{
  "hidden_act": "swiglu",
  "norm_place": "pre",
  "norm_eps": 1e-05,
  "positions": "rope",
  "rope_theta": 10000.0,
  "bias": "none",
  "init": "uniform",
  "init_std_o": 0.00391,
  "batch_tokens": 65536
}
MLP neurons of a small language model. Each row is named by its layer, matrix (gate and up: input weights) and neuron, and shows model dimensions 0-191. Each number is 128 + 24 x the weight over its row's rms, rounded and kept within 0 to 255. Numbers have three digits each. A neuron's up and down rows have the sign that makes its largest values positive.
After each neuron's rows, "fires in" lists the words (lower case) most often at its 100 highest values on Wikipedia text that the model never trained on. A number after a token or word is its count.

L10.gate74:106159153144120128129154125154110136133123121147138122132113088136118145104110084095122112152146093097118102131133094086173136136137133102152066114153125165133119139122131110132130133121163140108098127170135092128110131139127089144120086146143136090143088193133144107129160133128104159109122098149152097162125122142104120126147132116132039124097109149135117185179096175149122105131163133147173165139121133138065125138118102075127129088097118131188128149117145078109122114116139130133135154106136122135125145115099109120131132134111168121133107116114105152107093146133100091149
L10.up74:133095147123128097132126081081127137154137115145083093145130131147113128129107113130122099075138101111137135163138106143131134132120133089110145126155169102152116152137134110127133099099140096105066123139132124122119164121161118178121122175162078115114088180142100115131140096113090159112098124154120117151135139095129128144141113109138091143096090110150116143090100163100065137161128099125079108147143164125123122122152104066131127104106087134123122122129115111091123123080134127111142152118125184130116103101105116139169157120111163129101178103159106117120127145140145097117
fires in: "under" 27, "track" 9, "tracks" 6, "training" 6, "trumpet" 4

L3.gate238:108143109123120152129135132115100121138128136109149093117117135106061132087148094120147139135147102123103115092162125107133140099144075132138133164155144145123152109112074131123129143120128137148134155108122138122159110130117093122084117146096124100142145120083172110136145141121115125144103118163159063159135080127148149146133112150140129119100132187108140120127106185179106108122100112131105175173143169148152148116107065141150092137123096141111156115157120142100141066080132076125128122146120106129126137139132112120135108158081170163134146130127128169150122119120105146110
L3.up238:143140104124120158157157133112129140123096189132118138144103117124151135121132117141096123118116152127120134130107106134122117098147137089119137163119144088109160097113129114136068109147109138147125143085111084122124132121121078094103125146079157121094144121126147138123130164140122095098122134117094132074171113132081109132116072123105175113107154113109129134095114171101087130131138088127158147125134168052117145150156106150104118115191159147102121168164102155159117141119137159145104124111127132102118110164128161124111123130169134123128195161123105103111119162135105136130
fires in: "the" 80, "they" 10

L5.gate346:106078143140079131106138131119148135105164107159095136128141134147157129143168096120115091136154115119142146157132120104154154127159134138129085114167118116128158118125124164134101180148128117143118121144144141112124176147182181152186106086097134154125140093110085133113141172122140135102153103108086085150166140155144102149115116154116126130116109145146150091128086138123142183129138126142131139130097138106115098132129168126115104093111109166106075105085163094123147125149131150114139162144131143127125103132095151147143127114155095096129116109129082115158124168097110135175
L5.up346:114112114140094179144171134124131116121157071158102088141122135124129127118106142134106117147167104119153142138120128147142156089155117137081085116158118106120114126104174107119091193114116116117121145064165127127113153136139149092162117156118126119142069100097141145138133144144138120127108141112129146118100075156147133160124106146127123123102118079168133111107086152127112123086091140144133138107110162106107114168104108165095147090104090157101129095117061073117155102132096128128123158119138154135129126142115149159130147129100168096129143133126110120125144107100149148133
fires in: "around" 15, "artists" 13, "art" 9, "artist" 9, "arms" 5, "architecture" 5

L8.gate306:149096099162120169110129127073129150103162110190119146155137156125110153114136100115144112139138142114161129147102114100095142099162146109113067102128078123132138146165143163118122157144122118128083108148129087120126133137146149095134132097126141154157127113149115129108130107116114107117141139141151133139133132124098115132091113125102146126066131136117106121148045165126125179105103074201156139111094135132129122125120127148139139092088102117130142097123103100171129112088070154125138148152093169127124131122123157162129124140162145118115123129123120120154148091101106109124
L8.up306:137144102157129161111162129078154174125145097136132163129122163095127104151174127107127134113132125134100153117139125167088172100122123101091096114145107114148145145128132136119151168116155086122104090172139117106109148178170122144115133105113136188139138128144132132092131103099082137125160147151156109141153151152113097143107104136155111129106094125117096109093125134144132138115094114173169156101096112155109114137136150136144163058091089125125147091142119076128151115109086150139140123127109136165132101102119115155128137078130110155131143109140126119189126116135133149120
fires in: "artists" 12, "around" 11, "artist" 10, "art" 8, "arms" 5, "army" 5

L5.gate453:114125126136131171153137102133145108137166118181126110115142156133103107127108121139110130129137101125177163148134117117157119123135125137117109133149127110145129132145127127107103171146101113093086142101095100154130127138148170143106143125105096098138122132104125143129107172150120140119164121100138091129107127123116088115170121132104148133101120164168095109118073158095122129094109117131127120114144160145106126149115088109124087087083132126132149124114118106093170104112119146105154158161074191108087115141060158163155085134156122107129187087173092136127135120122112130166
L5.up453:093158135139123178122145120135130116119140120159100115155123148156090113119122121098089130099140084141184179141159112117130133123137118115079105116131116137139124132129083136092139153135105123120100141111126129111123119155152160173123124133100093118149119114112113135121101177129093148115154113132124113174131131115124091117181100124114154121083111193144096104113131122110139129100105096121109103098128155136135138143143097104115135066071144139141137109129130081102159145130129134134166175148078169104079110149108153128137091118130135101121181087158088126153134118124151144161
fires in: "around" 15, "artists" 13, "art" 9, "artist" 8, "architecture" 6, "arms" 5

L11.gate343:125078104126119081159099106094151158138140094135168119142084104131125159109129133151108155118087162128158111116090120124143149145194125156140119137134166139112172123133137099113129198168080094136152130107095132104144131089139135145123089162157115149151106122149109082127117111156154111159120128113127128163148128185108152092137115124099104141122103069186092138163145144114115122080121123145136146148145137118132116116177141130130147136141112124147164130160155138135147120089127141122130108176081169115145117130142118119119130143129143103157137129131143110095094120123099140108
L11.up343:173120151165131102119124177125127103104139106155114141164105149114151118182108139100119150125088159151149163135105133131124132125092105142100120091149154155143115120127148129123177155135123132117126110108138124153095112145113152114119124135139142156130181108160119109128126095139130107139119153114111132085067153085117139151168156103206116121086106131170130132167149111112132163103116129143103122123134127092162113145118121126103136134109127166095100134138076126139117100136132118121132081109134134117142070123099097122116144135138139093193183095164167093145090110122124125123
fires in: "used" 23, "this" 16, "women" 13, "went" 6, "use" 5, "woman" 5

L7.gate551:098094100190087146120141158123090122106134127164094137140127142172136144131140147154101135169158080148153132125146112142107137157149110157072116103142147109128097117149121124108111177146098116131108150146132121145128134151159139104152156153135157158164133093108136119106104178128123134084172143123131107102140091118120096163091131133129140104135122155128120092096106131121140155093129115136143144084086153145123136148138121125116121088101136189141115100125137093102150096139086155153144175156082174132145123156088120120147130088105145097131136123130101110142099111084118153133
L7.up551:116084105167093151134140145119097129102162136192107159155152151160129145136127120158118134165158102133153122149138096131136126119148108127093127135117143098129133100141128127107109168143115118106101155148118128176154125154169153082123190145115149125155149113100133111117120168117119159100192142114113119104136108115133106139094147116122129114102120148139111096092089135114165162080107127126144153091101148161106124139104129120133113105129108176159129102097122116109166080151089170140132160168077175131144118168082168150122131120129139094116129120112095127143127123099122119148
fires in: "around" 14, "artists" 13, "artist" 9, "art" 8, "architecture" 6, "army" 5

L9.gate392:138137127116144135129116068137176099120196135102093116133125106159126118092126108142125121161093116103146152149111135131145120142121164116168122091122183146123175117146140147163110165090147128128144132095084121113131089107151128135092127131162106134159160141147146126106109161136145080124113113090101099141140120132134153155102169163088146128130172149149165109148141104119100125124115125110147085123167129165072160133113136142105102128156115125152109178166125115116142099104126138148123124170123100175140113129155140178126112157140133142155165112106108123075158125103123146134
L9.up392:124202163122136169122142132126122121151112129104117112140107141114131105087111158145087082133124134125117142155143131144144113159116123119157128173153149122146146115167093061170140141114160160102114130133116122143152123142134139091068146111183158121124146145136122126121147149109116071117135116170165143138191122119155162142110165173111109140148136180131154121120147105155101122104147126116141119144145112146138133147143143174138114125143093157151144160147098131173118125119107154138124194135134099155171163155161124115125171112125123129103126120121150144083102099105118116112
fires in: "in" 72, "incumbent" 5

L2.gate253:128175103171112138105098106127125124127120148110118085108135138117125110065123159126111137143152144051134135179096089123129131124118153150123092116139138167115116123135107119122127152139126120128102141127094140098169184111101113161132121139121160114174149102113127123132145103105117174147127135077138119161144114141113139122147124088180110135132135157128175147121126109159145158125095132186158122143105185139147118115120089118145139137127106107140154105137073116117141129153102116121137141105088135102124103131180122136109165131123153135162116076129153141157122094109154061115
L2.up253:137133079130147128112105141122137133142116127151129158172077088103132107187119112098106131113137145139161145103140103128163131134115176177114110144119114134132059138146063169142126111103110153130122126104092113177140152152148122161124128145126096124125180122131118100110107137106123164123132142133137107119110153137101126113143132040113164120089150119144108154103105207141133144165107131095128142135096102137124129104149088123103088161130126106103133136167099132124140138169106145138114095136148139145150095129095158165097109107156121116121120150105100117115116135123132103122
fires in: "the" 76, "they" 8

L3.gate354:107155161144127139105169159097131120116111180111163131132120164116091133114127143165087146171126132121075129152113096165128122112074104096108118168163130114132095118119102115127098144133147113152115178122103177128134124080121156124111087098118140149145111155118145129152138111150128106145121141148110127142131079133126119155133122115104139128118108162127113142081139149194113131108123151112143125168149109130161121097142116143158143137138112112133207128134102149084134141083103145097158153112115142134111108142148097094132171130119159129145157166113115155169155159109171110109
L3.up354:108166091152146129149135145131126123096098124135133119152090087108141102103131092124161141137130128192160150140141145158164129168145160144142146153114089147109121124135108165137169131127119163148115140101151127106118172105137052184123103110121128092169145115117128140119125156124138168083165125172135113113151131106110133106076126105144179114097155132133113136123135142158101120136145127120122108111154123102114132113172122186091106112155102151111140146138113085106144115178090125150109122150132114135090113112136107115116145096103123147095148098097091156092114160124143154105
fires in: "the" 85, "they" 8

L2.gate279:146126142139159096155090140122139119154134101135125156158092120145146124145096109106145134092104119101139124140090128151084176096152135102113109129189132097113119109133165122141110121173088120147138113076147112127153105133112157116102135136140117129126085101159131111102111123152145098134074124135118139168122082128100124117133144126158134159127154091150102175159095159152084104118132152126101095095164115109123137154085115149126131107170099107140177129156124178137160130104099155103163140115135145106144156097113133132111171152099146113089120103126187097118114091130128114133
L2.up279:159123141149159088133092165126148129158130089137119152141091123135164130141098098115134139105107130127136121132094141142072184080144127116125142143164134088105107125136160142150107120180095117136152114082147109149138113138110152104121123130121116121132090120149135116089112129160153107148096119134123115170124081128111118131138119112154137155121151083150106174145083168148095123119128163143101095090163113084126125137085103146132149105170104110138170145154123178141160139127096167096148140116125196095140156098116125130128170138106153116102124134126173110136106119138150113142
fires in: "used" 32, "century" 12, "using" 9, "use" 8, "became" 8, "because" 8

L15.gate2:112108149121114096164142114124123089142143097154094124102116138171149130108108091128141152121104124121123088127096152120134133095117139068180148155120130114101181137124154147105121121090150116116170158116117146148143170129124162058097135140156096142077137062140105120147140126139133108119127113124112172123143124131092173160118127121135178185099109137089135142165141157120105134125160136090150147177137142176114146140103105098133098180080100121151132127125123106114165115117141124141132143130136137151155144137115146118133137164133101138113110139164140147145168148149107097126
L15.up2:129107137126153089135132104153120123136126097136136138108098149120148152150170112082073104079091093134184132111157116155099127113171147120117151116134140126085154119120117125129149105099114085165183144071161167100113173127150168125101072146158087121113082129103135107153096114124116116145098145150135133171132083135115145153143122129114108125135115123100159102119135140163102133179145119121163105118121128175147153126148085127114105162113101133134139144148148158125108129145107111134122145079137125133138158099143139152110152163121161138167129150089121128125132088153154142120
fires in: "known" 21, "not" 16, "source" 12, "similar" 9, "sold" 8, "sources" 5

L10.gate378:135085121084133136176127140158143116144141130127108163161119154135148149108094097130171105132164147079126142164097138112140097103129119082136105120131125129125156150114129161123107125148151113131121152113082093154125099117094110111059154113163103150169139102105127108156124126133143143099111117117129152120087120128165147114098144116127156179091141148161108099160108105117116153071114114092126124127117120134078146112113109187126116139115121140146163137091133152127128124136089175131136145142096113112172158100101122121116130155138110114129157097172157105133119113120107090189
L10.up378:114112117116144125143139136171141144147145118093116149133080137147153147145126102114141115088158149088177177135133123110119076119160135102117105106114121157120164142134095157151131101153121137187137141105106099106120109147115095130071113139156114120168133101138130111161093108108146127097110094158137161127083107136145161114108150111133145159138143151153123121122138099146084120122122091109118116109100121128126141114147138174087160137129116146133170115101136128176107154116071155145134156119104086147157158068155128120156151133113119121132103116153147088143097083128117103186
fires in: "used" 32, "in" 20, "for" 11, "using" 9, "use" 8

L3.gate164:125191115144104149118126146123171112110115197111127114126127134126142138092105136154126156118138147113098138137159116107124143078131140162121148124110174162135131120131138107140133098107106131140133130110134143192122158160091099111150130121124144120171142142185116128099119098152091147118142155096037103180113139121161138131160127122125142146109099190096140118152128107125136126127133123133128105166128105148175126090120121134150154126127123118157170115141108135104141115107094134138155125132113074111125110149130102126099134187109148138102124172159129125177136136121111075105
L3.up164:109000137070136137122155120144175153120109122122096146131128139142112132131130098094100140146141132125095139106140126119123115124123090152104137158110133181113089148137114204117137150157147138146134150123111164158140100103143142129109166132087119134143152126074139129109118117107135105135125138142129121094103124111129129113099115138129115128113151133122119115149115128107082123141129149140138096128165099106126133125089117145132127116123122125054081161139127118130122139230105137136131107144131118136098105130134171145143131125135109125089125133132122126142137100117150134120
fires in: "this" 22, "it" 19, "they" 10, "producer" 9

L12.gate516:159106155113138117147088153111107138125164101101120102146089106137137168147127147128118140118089128138105157141141155162120146100174141091117141148137117101111125098119151125126120140127082105139110133167112157087096148137134140120061123160161094163126112089144150117129102134161123118153090104110135149109116095126120107135136130109109142127079118127148107137174126173157157160120142124126132146133118158128116118112133115143156111161139110134140137117118104165157113119128116155199140153130077161105184124123121116152060125091125110158136152165108157183092098102149104090140
L12.up516:153124138115159102095095148123101130154151095114128106125095132131112144166052101127130141111133181097103120134121131129140123128120103146090111117117130144131137154132115107132096144135105187114140121134115163098114134116094116108144126127117092098151136124114130156104089130202119092125150161070111161144101101133114095145101170111149120096153100112108091096128174154149123134139147117113105123158096104082108157156122154141141142144103100161118169087127122133134101177128118128136111106140152138102136083119128093138124111084155095143141154131139161115159144078097107159130
fires in: "used" 31, "using" 9, "code" 7, "use" 7, "utc" 4